From a checkpoint of a small transformer trained on Wikipedia: MLP 1024 tanh GELU.
MLP neurons of a small language model. Each row is named by its layer, matrix (up: input weights) and neuron, and shows model dimensions 0-255. Each number is 500 + 40 x the weight over its row's rms, rounded and kept within 0 to 999. Numbers have three digits each.
After each neuron's rows, "fires on" lists the tokens most often at its 100 highest values on Wikipedia text that the model never trained on.

L2.up770:513511459464478535529555562480444488483490513545473588547538491467442484367452516578506452552448438521478471441520525487467450541444516492523534443476486544506499462412452406544533535514499565530456495462405520453518497455513480424486525536480451504505485448516577460579491484553494542533486434439494458492561502486514455564452485440479534524460504520468535524463437506532544514500530566433505500469505461541538488502516492610540447446496513482520465510485492439471527492446497485544425465472555500526497547494506539500478416465563563511572425520507501426522446564581457561503522494504521474535523419607530533502500507500542473500466544494497519519535470561496513488508547493507533520493492468465493479419497474496473482466526530433552521516477501494570503507560482542
fires on: "em", " of", "at", "om", "op", "ess"

L6.up900:492481559506471457540482499441445517459439507480464561484508505517428429518439480486457507524569487498481496535507471511567516484490515599503502473431532582544567538537530515504539524460505564490491493521481511547460571487509547504479434530536533535506470469559559492472427468525418464481559514517487499541489518418496513499489487501506561516441524533477516520414466562478471460495539475485581503526495488491539541478520493555498486443486556508553482548473550542549482475473463492476545426540492511406513509463543522573510478524522573501443503502481482557502454422481492446558479440584533484481476555490431590525449500478484546486551546466543501487530533474580507537434483464548540485509602489568461592479501518491559459458565412509488442467524441420459471486515536490
fires on: "id", "'", "s", "as", "es", "n"

L8.up188:443550471490546491514491495522462504461523504460451483477431357499503450435531493530460464480478525413583483498493548564495522521524473578473550551489507578578515430471450553546564501460460486537470538442485456494492443458526508511418485560535522495496492553534530506487539541542513515510560449443463526489460473562467449542495573549466548520503469530528513486519541479490531472455530514498441516477461461542472533503454491527484568495445506527490527566557453491488454487526541485478532488473446441478549534495484531606512480513499495479491503551506526441559471405490530510499530537437486530532424509480521535533476507557497510451438554573458539531488434496474454498459447583431522413458560480453540412519495513475514520476494523554466538494449457522570537577522487501
fires on: " Sc", " sc", "qu", "c", "isc", "ern"

L8.up708:479465499488582548489482497556502495515481555524469441501463454531492487581494514461490488431451482408499500466508474527486540546518429512479519496501442560523492508529501520497463493525525504472526495514493467520435522471583508544469502518537472442442423512441538510523558530518504485474470526523516525519454563560483550446498390498478558509477512493489501496413495482489460465535598469489455540425493420463556593527502481489524475515563513457512529579517463521461497503492452519508517433509491429489490523527568518529491341499553523563539486474507501453583510440466463495505569529433492536550521499452471473495475502442501398405483511508483526491490489493513537543471479507478539494540523512538519493538565459459512481487539531491512546423450446547472571561625559516
fires on: "c", "|---|---|---|---", "ric", " disc", " res", " sc"

L6.up116:470479451481520481533520493508491509536444487487432437467486446526512472450472506508431528525394536436459467485534475535500530490491480481515588526580610487476520493522455617491481376481520522465424448469468426467516465563483567563523494511543479450500486471514505461499512463544515522421508495538479480471639405509502492591514493519487465486439472460519430494456454530524464508515467496512547515474485442498553560572480529520488474513494548525525563481509531473509463494471528580522508545482516455476469563519490483509512474450491554519440469458501530521474476512496429518530535468538512485532547490537561560488540503486553497537577481498484462464594455523448474470485540503517508486440530498518598518509482486525612512520547502534505482507452431454489468492477510587
fires on: "'", "ab", "iv", "u"

L2.up153:522507527445495504498428496501510509552477469439500501520433462552443517520487546478433458483487510526531462545507580461573499463480456475498505479513453527506530454488576429529555554510467456481510486479482438493492462520531479513511497396477455521445528517556490557498470529497518572493471469499490531555516524547458546551446547525566445494541506578442507497451494492469480437409479552565476504559533521489453505558566564465476469506514596625484497551476418441475516504521448469492472511485519466514495511537476506557497484568522551499402450489517484509475423534480466526540570548502423488516580454540548494575493502513538499453498490610441458490553593481525560481499552446427485458546525481533514480470518527497525441479479469484484455495533480521469521540496504574
fires on: ".", "==", " =", " =="

L8.up236:431535488522459578462479495493559582510566493536503391484460510482534520512537540485485492544508521502510502517553534549489522484522555549489405501603528526448517465528483520510488504509511512555450500465464515543516517439538474535504444514517497484568480525488424473540468471529469416468492507497528495446519559550458481474530484512539515434495542432491627449504466454584514462513457443473512542584534463453488545506561513426513472434466496455453641477546539519550569546519479541536431453557516516513461507465560513503477480580484470534458471556507472505496514446492453455473543462464568558513504565507381471451499455525496446494485466467520450447508440526475509508481460512518468539514508473474490514473482567479521544446514443541506455477468478503451539444488507503
fires on: "1", " ab", "2", "ro", "A"

L2.up189:496490491540481557469483478453593483489501545515454467509453543404473569456431559475509505407521511439500495539474457421484502540480460525492515504531539516489523498446500578549507491479561492525524505538502503504537509431475483531420468473518548432466466472430521436472516501536524586474492497458426458510449477466501505503518480460453500480457543499461482530483515465535487533556483485425488563446500458529475555522595581511507470483541517541497536467495494593580520546487527470463523505477529493477574468516554569595506573493483517558501521541495476478489518528497523444527489427432481480547491592509463530479525552554492505518411436464487510526528444512503501449512479550506537520489488522521523573448553491491578563503475606555584518446497427417501519495512522526
fires on: "s", "d", "m", "g"

L2.up323:533484493434492524445394521527476542525535479504515509504432511526530537466441483501524521514538483491533520506500449527472450550515559504562506500505471530511537402423483452504497562491511479499423450553464449488480500456529560494575463510458476545435431593446493452542519385443455525467444454473504473494532444447414443510477522497592489531468553510528495432463545519420480453474544504503510523470507530523571495583505541527469427525510509498436530564503491467549523521549544551493486547466438510491497510586537533505501572540499502476563540438501531484514489511471498524436487449486475532515432549525511508502547501623507458502476486582535523562486470519492443436488455517530573518574512436466502532491481559468512550487495420538503469501489488529485486459528464529
fires on: " Th", " th", "T", "ust"

L6.up626:461456474566481475507479514561461574476522447518491471484508398476509507470466523474530498498420429519507498565586468583496527480553537515506507504536439484582530452460494509391543447475533571549478507474499506594509549507563494448471443502487481482457457547433480446554518457466479462466441474504491507491580478479571410525484500498561499475508526557521538457531494499476489421531454506412537527484542474542517554530519492533495484507479520530510502570458484411534508452496516583542455529477478488493487513511577493521480579444511468505496473491552564474494543518474559480436535454526458505502538488520440499534591446446470535443507554535540408519532498559588512566460524537487509503515524441482474528509462499455497518483482395489578489503482460510522473547509533498
fires on: " th", "S", " Th", "ult", "–"

L8.up414:514576454464472539519491525547500494530477540443479516502458549497545508444475545507469495429468554477440475518505491547542471507503465485512509472536562477429539518505377514480504513451475510536525485510506533538532502442568483519456498487506497395411477547491501507479512542523451509506448514467510486461540558540465449521470480491516522521468486517460517554480516494481457513580468527440435513525600467538597545477464575502469534529517534525433545554547501510598551505489486591488490448475475512594505539453433476530507415571495529526551543493522486523473535499424533487460505487498455467517528513477424560478512545478546466458533480580388553513517502468596454499490466429526502570564535461577501486490434497436511487491505458501514424448490492449529535492471468518
fires on: " M", " S", " s", " J"

L8.up637:558524498430480505521474532484446541495468517463447433509530477469476505488523508558466493491506493474476538500493484526471459517550588562502479550537501490435504499482499480558410547524521461508578575463491486474492506476473525550526509556515571502479559535542586457500509510482467534470530442495536532432493457457507493517526530510495511531484537520444525453483462524511498484409472576526555521419461484537449532477477555476545508437507606525506480542573482557509413515479506510520524454488470489467534443529493524511416516559510551465483470514454464493535516488437441520529552529497563498510530514517386500542530583602468458536455477508450543480525533478499510438486446377545444477493565477538499470470536474517465587512488540446499468463572449461480564490514391521
fires on: " under", " per", "us", "ac", "ar", " ac"

L7.up524:466512486489522565520505477474543517496472456515507488578440445464467488536520530483438483515570527510466453516474445522497466522463478471505514555504547470466443524600470499501498472550542483535435466460468515499563569477527534509470496474584552563508493566553538479470533515486512516439453466481591517474460473525519489485512448458510461517513519472497507492490502528520437514479539508521523460401481553465532490530466583554531524514388504531525558496501410512440543489528556524500494547511543486527567458485562527458448511549441557477481513501465429529523454412481569497535482507499496501488565481544425590486529496500472481464523447457561404432532499482494495533474527525444543492407429428463455489448434548532607541492461504472500444534551475498556554450478473525
fires on: "v", "\n", "ed", "in", "ie", "s"

L6.up540:502450530514544513513496482545571543524453614454425485517557505412500525524542502541457520478509450473551530495486559497596474494559489484440453533547482519515470470529437511531524457493549491596421519494537556474544487514461525512507456484529489511453437478533536506577462542458453500484500536485527487478487553540529482488507497477579481541493498496495455492432480470538488500561500520490495493461411580527516562568524602513462434588475464446472453509442465483492508557366408540516473432448439512555522523459366550500521518466432474502530516504512469551526485446495523486580494497491530495522487491516473500473453515569474447556509570500484496442520483536490486504440489426443492489476478476534511497540520486484530445498523485501491528476552399512478512494504490488
fires on: "p", "let", "g", "o", "ron", "ap"

L8.up155:543448506461486454433472433498545477497503537580501544490500491533465471477491502544469463541467440494515463525464497474553523450477503530541555467528451498515442486491438519456533494424519570489526476511479489392567499517521553483489540480438527440502473474523487361487515513574423520469449455503522467458572475471511472513556513456514532527502494561434481542439430536489478523500548490473474471534482446482508540474590424498543452485488513544528463540475507551475494401522480555550511511512486470400520444482499568522492484483543483504536538480501586521545469544471452536498482502481515429524523401521543472580472474434513473444470509561564466525530540446481565500508442545525506495582493565528505508516535536469627448545547487487513515559480501478469483523506474543
fires on: "at", "r", " pro", "-", "it", "ul"

L6.up438:454514487495462488515531497579515465517504483463514511550482466468494517572460501513441450462546482554513489503522416487621455560501545458469529459486449446517519530505469522518433501491541414453529399502534514522515473463532562535441527490530514489498461466527435483500527516486518449468537531453559478538510528609557451538482442481566471521482484502497474475486538498505581465574589526506486504516504484497513519526491500515378509497483527527503450452497521422430506487444556441531478501443495477548520485473531548521449487499473487512454454630464494491449446493531468509450564507506515455533543483521463533484474461541484546455539603455488479492521506504500540607485566498454551549393462506521441523446557545471533548528481505440456463494547537484555496520529531534
fires on: "'", "ed", "ced", "oun", "s", "ess"

L6.up492:484516481462587543551531514510463507529510470502511513478485551498446546486478565473512467441500433508456455509474485470454509488611501491511534481520478471579485506516414525501511458564516539514536476451478500529521493446570536518518482476587453570476541559520420545583491493478516482482512428527548526517501554493499539473520500463526557607526533504465510489498518413515488440547502534478574484498521526492538515523480505473428493543500457478503556492469463422435502542436430481501486509481515470479519529428474494468505410495443541590525456436458512460483503519496502507469453529576510557509576564541460491524477484465453443495486502547432508436541506463464498439488522537445480543468486460611560505464396569528575503492497565464549439472520444519546536542462484522
fires on: "1", "s", " ", "l", "'", "ed"

L6.up676:470551497438518540487543498522548499490486614514436490475528465492465476519486501496472531506498541456478503527460475505486567566507479558522528525513532485521492557605460507519519498537428504527570438555562486464445591508554514462502453456474490508455507523440517528499483480505522413524381451504552490384590419562464498489528464480586499508532525498508552549507450547501500451490481486473560477451505483421529581525500477503491487492491538528422499474469424504471497526471487535502515456499498520498576467429440548531565497491457524533478468592493507539487484566504419538541589530489469529495546505443439515514545476458461541472465559477526529492490493492504542463469449513559567436513435491525541476465543440409519506574481522479473473457491468510513534463533509470
fires on: " con", "v", " Con", "umb", "ac"

L8.up800:418477491483438555480501452520476549540495455504479524489545542517595495486446496480514538476469498561439497428480474503515547502568591525472487492508502491525548505481499479525542489538475533536517489492481460503538509528497497577495451507576562506517517447406502431539496454587530509509486505517491503513422468510418444519487470568641494519516493501438562602411433500547498457530495468538489436549503484579491542540514534581501509430501515531553498488493515484538464413493553487566494494422516502475550502455477517499536448496517557488463500436464460432461424482547488497459476490477489496515497437477569503530524531438485430505549563499567540527528538497453505496497445496505543503517512433508565506469519463419531490428505466444478436462505508494566523515545565501
fires on: " ", ".", ",", "–"

L2.up838:503525487479481562534463473497559484495496471432583474538415472443497475498497479465480503438483446488532480494540502486567474494530483454540438492572458480453560501531495542480523547500539464526420486505534461497602503511451515523464522550499500463493468469543507546445527548541467548505445492466539546537540498548467511551475407526429500524489451562468504534472587455513543490510540477549524520550463456509472510461507486544508494472538551494524583459519509477519481381624477532461557430493462512535505504480451527497496494505512483490497504447520607524510495497494508460531519556373469491480480471443528526596487484500571394526569479487507493541487490433519406495480508532566567476506545477470505495495501498432522573440568534500572515547501482485509518558475479449
fires on: " K", ")", " I", "K", " O", " M"

L2.up895:531501495450471542513502485510540515502515530518519564508423508421482452495524471534531550510486489586496492497492530518576507571483501544481511495500511545480452384495437492483504495501471459502528467489448519482474501456560527464524474492495415488398381446431570490531494446452539478491447492558551440599459488466418480538521483400467448542486498509496418531534518502499520485491633534479485504512532471538491487507558509541513497422537512525468533572489447508442588486482512464561458516487476479491526556511534503561438490568573504517477502466449416530527419443505489448560475506492454475505526519517484491537438450472489483544480490469529465520570463465536533477458460512528462467572501574520515530483561549547487493502501562517547538529538459511495508498571444481
fires on: "oc", "uc", "ec", "ov", "ist", "ol"

L6.up818:483556546494444521496525541493428523464462523511487524529527461496534442532458499492499528511521545544535516467569485512556559481514527526512472568458487524478545451562499576479505467490544496475429458432545555461528527486550461465465464510560432510479581493554529525488561491455411521481573507513513516574553574490529587543427459535459495538479528528508443531440556517508516532487449477422566585560414476512505533534561481554460490481534524478483493534465506506462461557525522453492504473563457418498489508555497476591475515459593506502455473504534487522418450530453505535535455471556502557496421543471485568539471493441475467497520564500531435475537492488497441462452466510535459508443595476492518489452473470499490586571497474473517460544477556525540484523465489490
fires on: ",", "id", " in", "ae", "es", " of"

L7.up417:394466517525475525455511494480590554580517569476514521531559512519546539504454511517483555448508415520445538422528483527466518537513578491514468533488581461489499447487472545487461437516545492505523550483460487429534505447529515511524449533593480492517538524434490482568446502549540461452502484482534533449526509550468475559420528517553523556431470513470500539464433517533484474552445485517539478519466520503477453538487568541458484458445513452417520521573564494502441481497457387461469501438514484482572485487511469560506459485440485532473552500532496513483430528479452535484538508467443491510514503500529461568517468445495517486517529561490585539519451554469452575491527510477442505492519433556563481488512513514493504529499525525547452531514501385563498437566480495
fires on: " ", ",", " \"", "p"

L8.up601:479450480500484482512499484479548545501515575468441561499472498470514552486471505562491536406446456502451511501505481527494464498548568574508460549480523548502492497528529496505569576524489497476565552462440532484491576445508484410537505464516510450460483533523537396518440544541542443414437519540529431467510524527471472467542529516472512535442514511454450458560538535489474507542559501465506474532458509520541597502477455506435524514575572520506521552538429517532558545512461553480505436405523475508490528472514506494430442567461519458428519540559573523479464484496553568483574479510504464538474489536480470483493473483481486471457556503523508527529431518494456497484436485483521502399568461472472514457538524512502529569445556488535468457456569470424502491511462572
fires on: " (", " un", " \"", "—", "\n"

L6.up114:463468547468539510538509448468493494529435594529503546464445495460492461497404546498495510458445465504523516545509585528565494484571532550487519448471568498537478520554461530463597503458546512538490481505480540530490544485523470533488458447469489539452536520558467501491566468542506497532460468585520550478486534462487479495558490462531512559543554435448443504434469560505552559509473489507483535540434393532472500460471463519523446471463445491507473479517463494555470507483505477577534535472459482517493525456499463524454502486434518539537431567459506433564488513448522449469474536550451546473484539500550579585518458524487515421541538508542548453541497536473509502486567503470537545430518474512492487480518524488565419511444483500435491505480406480531552593459418501
fires on: "'", "s", "qu", "ent"

L6.up533:499536486479487516518429455517514542507469465482490541498482548500524477502455583510404511486399552521578508483581463511596503541492565508564498474496579476505542428517423492458512490452562430427484410554518495491544496502509494452492421457580498540470474447545431525472498485478497469455477486518497511517556458507429586525486516504490528507495487523437510579540526466467601544461406464468539464566523435502493495509503469538467537472500527534480477484573452478487505439487555524431579546473416550515450450487483492519459443598480482522471519473455457511515459492518504489493477511531500500529544466500493524526489504529527454501543481496478461485491520475555434522492548420505552461530579448519454550511503557443528477472521448518527469530450516450474558558458512557
fires on: " M", " S", " O", "av", "ov"

L2.up401:532473474486513491495477454463549513526522504465559513456423503458548582516462485500478542479505434504454444497569496472464462550510538491586525465481506494500539538515444556457501460521552505476546489534461515510463441514484521435568400470475449516517486655415532571514467470474480513437530492502456474538621511491511530533441477480531462502509544509518487456424445537474556492488497481502504563528514549419539510552499596514506518491518562467445497473501529425458510517508422424516482470460546497533534514498529517613481484531500515547561462472497443505543491493507495582503473462524516534509482468451501462521444532535486469496485506523445539468473516528475587568496524568460574492521497491428553619462508524511563464464507505533536503515526536474484456511544518552
fires on: "v", "inn", "ew", "d", "arn", "end"

L8.up823:488520398495473513533489519501523522523506558518461429451482490466473492506523481490465499475439541437472462493482412526455569529532539413524491446504503563560466488550494543511486487513511568566495528519514495517525491501572498515524475524508555546419438523516527538487480404553519450506424542546534452494541486540505521515464474462467445538487480525501445514557521479496467477477492529465531509467498495458492560594488542425599522478496494490537498474494485492497537448513554581592424489558514418463491584488496544528529491498506491441462457471568507521467479447524435549509479488446506514504449501445426575529467453417525446531441551510530522461551495557515566480462501492503563465478542517498507480482553455577460500509472463482526386475504481474522436444614503516
fires on: "v", "u", "ac", "ec", " pop", "qu"

L6.up14:554465485467486514500547524494487521531435554506511456449486501515515428463523513514505451448523516535530484549520575470558543457536517503451480491562503477543481444505496556514521488383490478475527513507454425481504491499485580560514474478462506506465461480533491514540488468488443405505528487511504512499481509449476546549505500474482492524530492594506474525498500497477599520539499493534489461487583505437525465452439556492387459509442465571501516488515500571417573465488420520573493407537464497435589563526439547465470542510512543451435480518479458465455509439511500507498416491504472503488490486440457477571494421473468549532572501540478536521563467431492491510488433464540439513529527556589464541502557582485525502574480471486525481496559485486467533549557496485
fires on: " serv", "ec", "ol", " compet", " Le"

L2.up117:555495492509512561505392560437551574497445489433530497501454513500492489443483538425495538490476552488527505569471471531534462454444448480495480500444502546479562516475492486486591574458488535516541439561554516530486529398526520408479489514539505453500499550487435443527462464546507571474405528566423539477471473512532453547507495503486523480376493551465468532471501550486475444548570572433519535490482503476471523490511547472468466484501528510486501554470493480534456492507498435460456423422420488470533486512496524524578516487487487498423435489552477493515541495524516491516507471487511484536531545490509534528566506533529454512461495519524487525531486527528446481505436551506543528519515492451548537495470566503533485415476528503560514398580520463506506392483461523
fires on: "g", "%", "t", "ional", "s"

L6.up579:516424493458474469590435485536524543530443468515490478536517501398467511522537474523513490524441520512435544519502537542498521492543471532467481579518550475474473523548473549492502522497481537451499584484499507453591423514486514552467538541515417479530526465560510477530546503530509507463479479532556425403482445478495456560526495492546465527534523516441597506428540567519544536426492435485512501479540456507504523447535539528494505482540475502529513466474506531584533436439499551509438502556528478511538538497484460481502427470459439444463503510524564397495435573497519569514473511498464557529517446502464536468536523450558497511506499470529530425541411469557483521474451484516548532390559432546533544470466490503510498542529521529502550523472510480562507430447482503
fires on: "o", "u", "ong", "\n", "s", "'"

L6.up703:529539566474432501517536484470508440489456481465421563451511494429555400527523505556488467518425512470483421492482485592563528473505489573502509502547533478452573569510428483494566497469548499516538456468519540514579471445564594457501521495459490471501460502554514496473512516456474526492495537543521516503534496503532497475509426469501475526464515515443511498539488487469507516521513489514509483516591392532529553563452578508515476524498514549578530487592471503502521496495503473493439407482420469502496481430514539460415385468509470538466475499513467489458521524542509479561505549511429573502500440504479528541467531450497465508513494513413522511500537465455508512484545426542509505514507462512452559406454510536600547492483458520480541505426500505442449515494503496
fires on: " S", " C", "ac", "c", " M"

L7.up805:540427477483485590548506545488504523556464544505407512476539493500471471442459514449536553508540526478494475482496471534462500541525493550515563587531479514506547536502346550481488435446540474550512555426499473536509570507560489486560505510500495484487556528491518422517551488535570497441458398507513473496529444546553475504417502420518540526484515469535476523410521489452500494466531508505564562505418515453557519474481541525493503509459541454510576539530521526510474483459472548516476518458559478531427479430507498489543528554408468458510510491547493505515530453503474501500410482528511603491522484477403552539533490480392511486553566528492485484520500515565437509488486542504540480463468441556498512498476496554465493430497484506463465514483540469542508455465486515
fires on: " Th", " Q", "er", " th", "at", "ac"

L2.up82:515560455475489515501517497494548506569484474503472535493521429491454586479464503467488489446461507469562432516483443480586501474555523556599529422472417509475461479512403501534467460457519483494483545517474514480453497476541487485610487502559463545556501499539553511593491480550496501414489498523420418435478483479503512545526456497511463505526504528507473518492444522527562516436528455466561490472470560512483510520487596485544478499457491547505563502473460485562485457461509504543408594481509496516542516539507546548527459544565527464578487494501477476569420482544481522472461510541507503531529423493506479529468522565485496570513523528507495525480424560519582499477505500487552514427559502450527544545563481473535528513508430482537522486485450451557522445566492572
fires on: "n", "w", "end", "ald", "h", "d"

L2.up264:482556498483474549444471515525492530546527506438412534529545490521472531413569490514467439513528481518537487503516580443457453625493423502515566482493493536512527504496465512533460560474559538601515438528511514478509441460438516424432532522502434485501548503522514522551405496604576540483537446539442533501529472532451420456518512530431504506510490509506454506475639443545479487485520564468522544496493433486486519487522499534490550468526535446482537451481462490477438512499516537494545496534522520549446518495505529495529500477516505491494455516505540500460571557536458576539547514405496416520540468529523489500542509487519455465468521540402488525509480536568399525501483444480507522566546452500517470448498504506456465565489459461527498503493491475525492524550466497
fires on: "om", "et", "at", "arm", "2", "ater"

L2.up658:463479488511459528496501457426512432512468474499554462577513495530474492476465516559459470512481469535480468505498536412514519540419478508521557470399503501513549522520530501496495463516518541497458475505468481489484515511550483549469390495580485536509498483509547504484460536489489481514500486548560474567566482554563496505556605461552502517556557553412439547455515519448516440466501569576507486531502536462533495578481567530452555547478607547491425476493523457501511502473485501485546508539509468494514499491468520546499433478534529468471459452471522547512416496447475539518574470509496466589539488524599461599428438518564498468516536607474517453477491544535523477486462503447583436552490487480522490431501499491500515492464492540481468451522475560474517536481516564
fires on: "ity", "ely", "s", "ure", "ts", "ities"

L2.up835:491513509498478524476480553494538516504496448497523477466484408504540549515665496514483498535459468504580464500485532496559490481619538576587507415448550546493532438520447534491498498558472466504520505570464521434582518486502551520544523407499527537488485594507478538473399419473474488456558426552456504535569466467496507488523492470477512487503468524494509491477493555537479427497437464433577536476495447501531486573485551482505462501524498566475586519474481438488500476557510449529499555536473547466522410571475526536539437495527515467503481471524512531511435476542479476509450546577505518486462491480469506517553485497435586506584479495457514499543424492508547529512489491545437460463557485478495506501537519490489519470476480550535496509552471446504496493511488516
fires on: "N", "n", "2", "u", "end", "ern"

L8.up482:571492571537471459454492481490553546549524525529520487443555536473500552536426446473483503496454552439533452496450483479447397487548510592507499482523520525492496482470393475430476506518543482510485440500523503530574508465464496501471507484545460414535513543545487478536559442564477542528502532484495514514455508484487460563482542466503510504425559461419528576490476552481428578421492476444517522443465516465539523532459548519511556491451445525530601530498520530528531481518446468463471521488433484471562603457436552498400499494507493527445514515529554520512472498491551490503493491486414521514487454466444490533527538435542499533527468529461512452531505526539492515504490483507505508501497593521506600485553490502561557519502463518503463562543554424536553532515546540
fires on: " an", " An", "\n", "el", " El"

L6.up450:479515480473522453525510481541524545518496579508549477506505507452475560514490484603484530534516451544453433454498548550508460537552551513599428465538534501481471501534488467536554540546506483555528421522516515493541441510524530481519456488486461463362419469591546461517431546488430512535472546472535492530516522500468459472541514459460467433509515568444491477428493554439506463509505536488522472424468440472516459559532560518511492462493494501432481511467485489480526554485499589565503525453526524518518529522521513492503522454519452538542478489460486529478497475484573458482532555437459561553512438449482497479492489461557498485523487581488484559537424518465514418479490409420463528514471551587537430488577505497507506463479496472489527507476478518532566447521531579
fires on: "ch", "aly", "let", "ron", "on", "em"

L2.up507:534467519506453485461420465528457502504482511524438511486531480492522581521466439551437434543508454516470450511477527515544479526514482463522583412543538479482544548454438467512518509503514504518510466513570510507469496491515528508572487523513465474554459525484517405511466477526510580520548495442462462556505467508502481492504544476555531531557504571528524484486553525520515571492547537521440577474499461514490451489495496485495580521578464502483507579515532477528431450520522493578548558491440543567483469384514539503489457501527518545528408544485482486458489511513492606492511513418515438487551463584500490481524577528584535548497465507487461562458505485504410571484452506560497411562491492494500487497493546530473535488467502424424476463474493515505568437418508489
fires on: "ir", "ak", "5", "ul", "ut", "igh"

L8.up932:546501446486498538513460505439507467462469544511459424488429439506508452487436464455483495483497569491446346457542487500532564527523497558521483530508461507503576578538512517592501554460531522506465527450462546500495544491544499485515506585505474541493563505509517373516491531467531476532474432502542467431495550529542474472493477499509538497484571540514509518465532499478459487500565475542510468463493403487515540587476502545420469510498567531527546509564508513496480541534559492513461422439448438511451584479540545536460486487467501444505457465488543429541532461508507520540515503531569538486486510479509500531525496511469520510464530549523452470494498538451555529464538529395538422493512458454514498448476471478585524479495468544514568495455468475534549557428443482
fires on: " R", " L", "c", " Th", "ac", " th"

L6.up57:486533537565498473579560474488537510538447521502481528494519561527532449437449536490441437516538512503494453500573549467508485529549488481459473501499526503509495537524540474475488427499487469505509482518502515506520401505556512467529505497546500476468537486554494509499457575543509447439532483513499631501414522517486572508463525513513467528435587531475528542438551472447481517494555476496565463523522470476531424458443485532455472454400462502538474447439491503442519496470480502564443485521463545413495449487426549500549481537501488523422513540453488522520488462530469526512487560563485495491526517482403467500493484542477496503446510602497502483575525438529554447450445509500478459544469486583460530589537494560596505520464542503492474523453472504498604472489462562
fires on: "ec", "em", "l", " o", "ol", "x"

L8.up625:534536451515443533520508466550506481517462484474447440467542506465518551505519509465474493462486451518475488478474445464515488470532540544613522558521476531480464518480499477434491469483530531516454543429472467557577475471517415477456497599543569434449480508540528461513473541555498479566500588472542467441476548468467470453451474542453539549494610571442510496478556465533480522527549474446539440493523491466511456514491557557518538469484457511523536534528511437520578577465445489519485431493544405451489502431475565546474509426580473466486424508532472500525535501490521536482511504516507458440487505520494473494534447508507455541468499590455474451492469550568500547479546490508522485536470594456534554457488514544548601452540536463503447501529475515451495507495511526
fires on: " Z", " an", " Al", "z", " Co", "el"

L2.up615:493429409539433521518495563548474489490499496500497443554464480586483515433465455464495418477509499467480491504498467462503457493507468472486566496523505459500486512498473503542477540420496493507468532566509481548465565545612536509504512499582500581522464525488490486536441526494516523538472497525506429493505506564553409594481538545585475578581511521421523519473496530482484496495538569496547504546464522455445529527517501508464518503599497521506532524510538535529507565498480454473487514438438471587515543491467523475405454498482458499562465513435569507459509496441436589491519511466506520466515529562503476528491520507557532451477486566493481465524467452524493540475438494436538515471481437428488479438430572529477484482450479556484447458494441484539550469526547575
fires on: "ach", "ert", "ely", "ently", " being", "ts"

L2.up470:476564547482548506486488491492495458510495483497528530575489441508487515493489526454446526504504497510482461526466532516539508501456460439466494501455472499510522511555501473505562578537461474468435519491466425490510451550476449492458481476500426503593491622502487485479492561539490513495474510541574463522482515503442579481499552456513495475509503519434482522485540527460566482502527492509518530571489463503539452493550535487501500538540568485527476604561472392453549381556455507514545535482487467486470525504501501574502442494503503461471539469546516506509413559538525500539562541490473434541564498522585492545483470560528509450613511603540503531466511514473498429524508485495513495552485503472549471428549474460520421503531435417486490478474443522493519589481420574
fires on: ".", "om", " (", "\"", " =", "'"

L2.up2:513553539472501567448469485502497551452525436506492498486467428527508579500478511411519511457493446516516506503505498555568552509544508585475483465571545451460488496539482495578485506439507430546525510495472499464524522452519559503476460486486590516443514496543501502519462439431472469507514459506499500506471525492442495483508395506439469472508513464524544528437535446589500514547557439464532522503530476495517565525476479539507415437556514420476557565604489504538537470602505480513502586551519490509519403546518538516540494514491533520546521507443442502434517455534536413410488553475482499464464473497433464480527560575466447521506443471512479490481452553487486470476525477573494498425596476465507472533519518508495540508509512494587467461466451478457496500505482463
fires on: "1", "2"

L2.up131:560494553501493484496518539540524553460444487475505499556443480510457502515497606535511541533458526526517398571492471480492506518442498453487517527462545520462484441495480520506484566522483503549478481497489457557503441458486499530538534474517559446461493467542523538475467498503502497510466484528503545508569463517464505515496600543510489515484456529430486503463552455433478517547475511557472512525499478519507564463559507468511537538559536587486481534557502476471492465532442418489528498479422499536475558402424537454528492553439461585496456447518516524473407550471535505466564520503442479477517455575514494629456500529500472459552564508486520451561535462623478502458487485507570497518572502478521452484574539529529495559539482492491518507485535529411556425534509559
fires on: " =", " in", "\n", " by", "==", " on"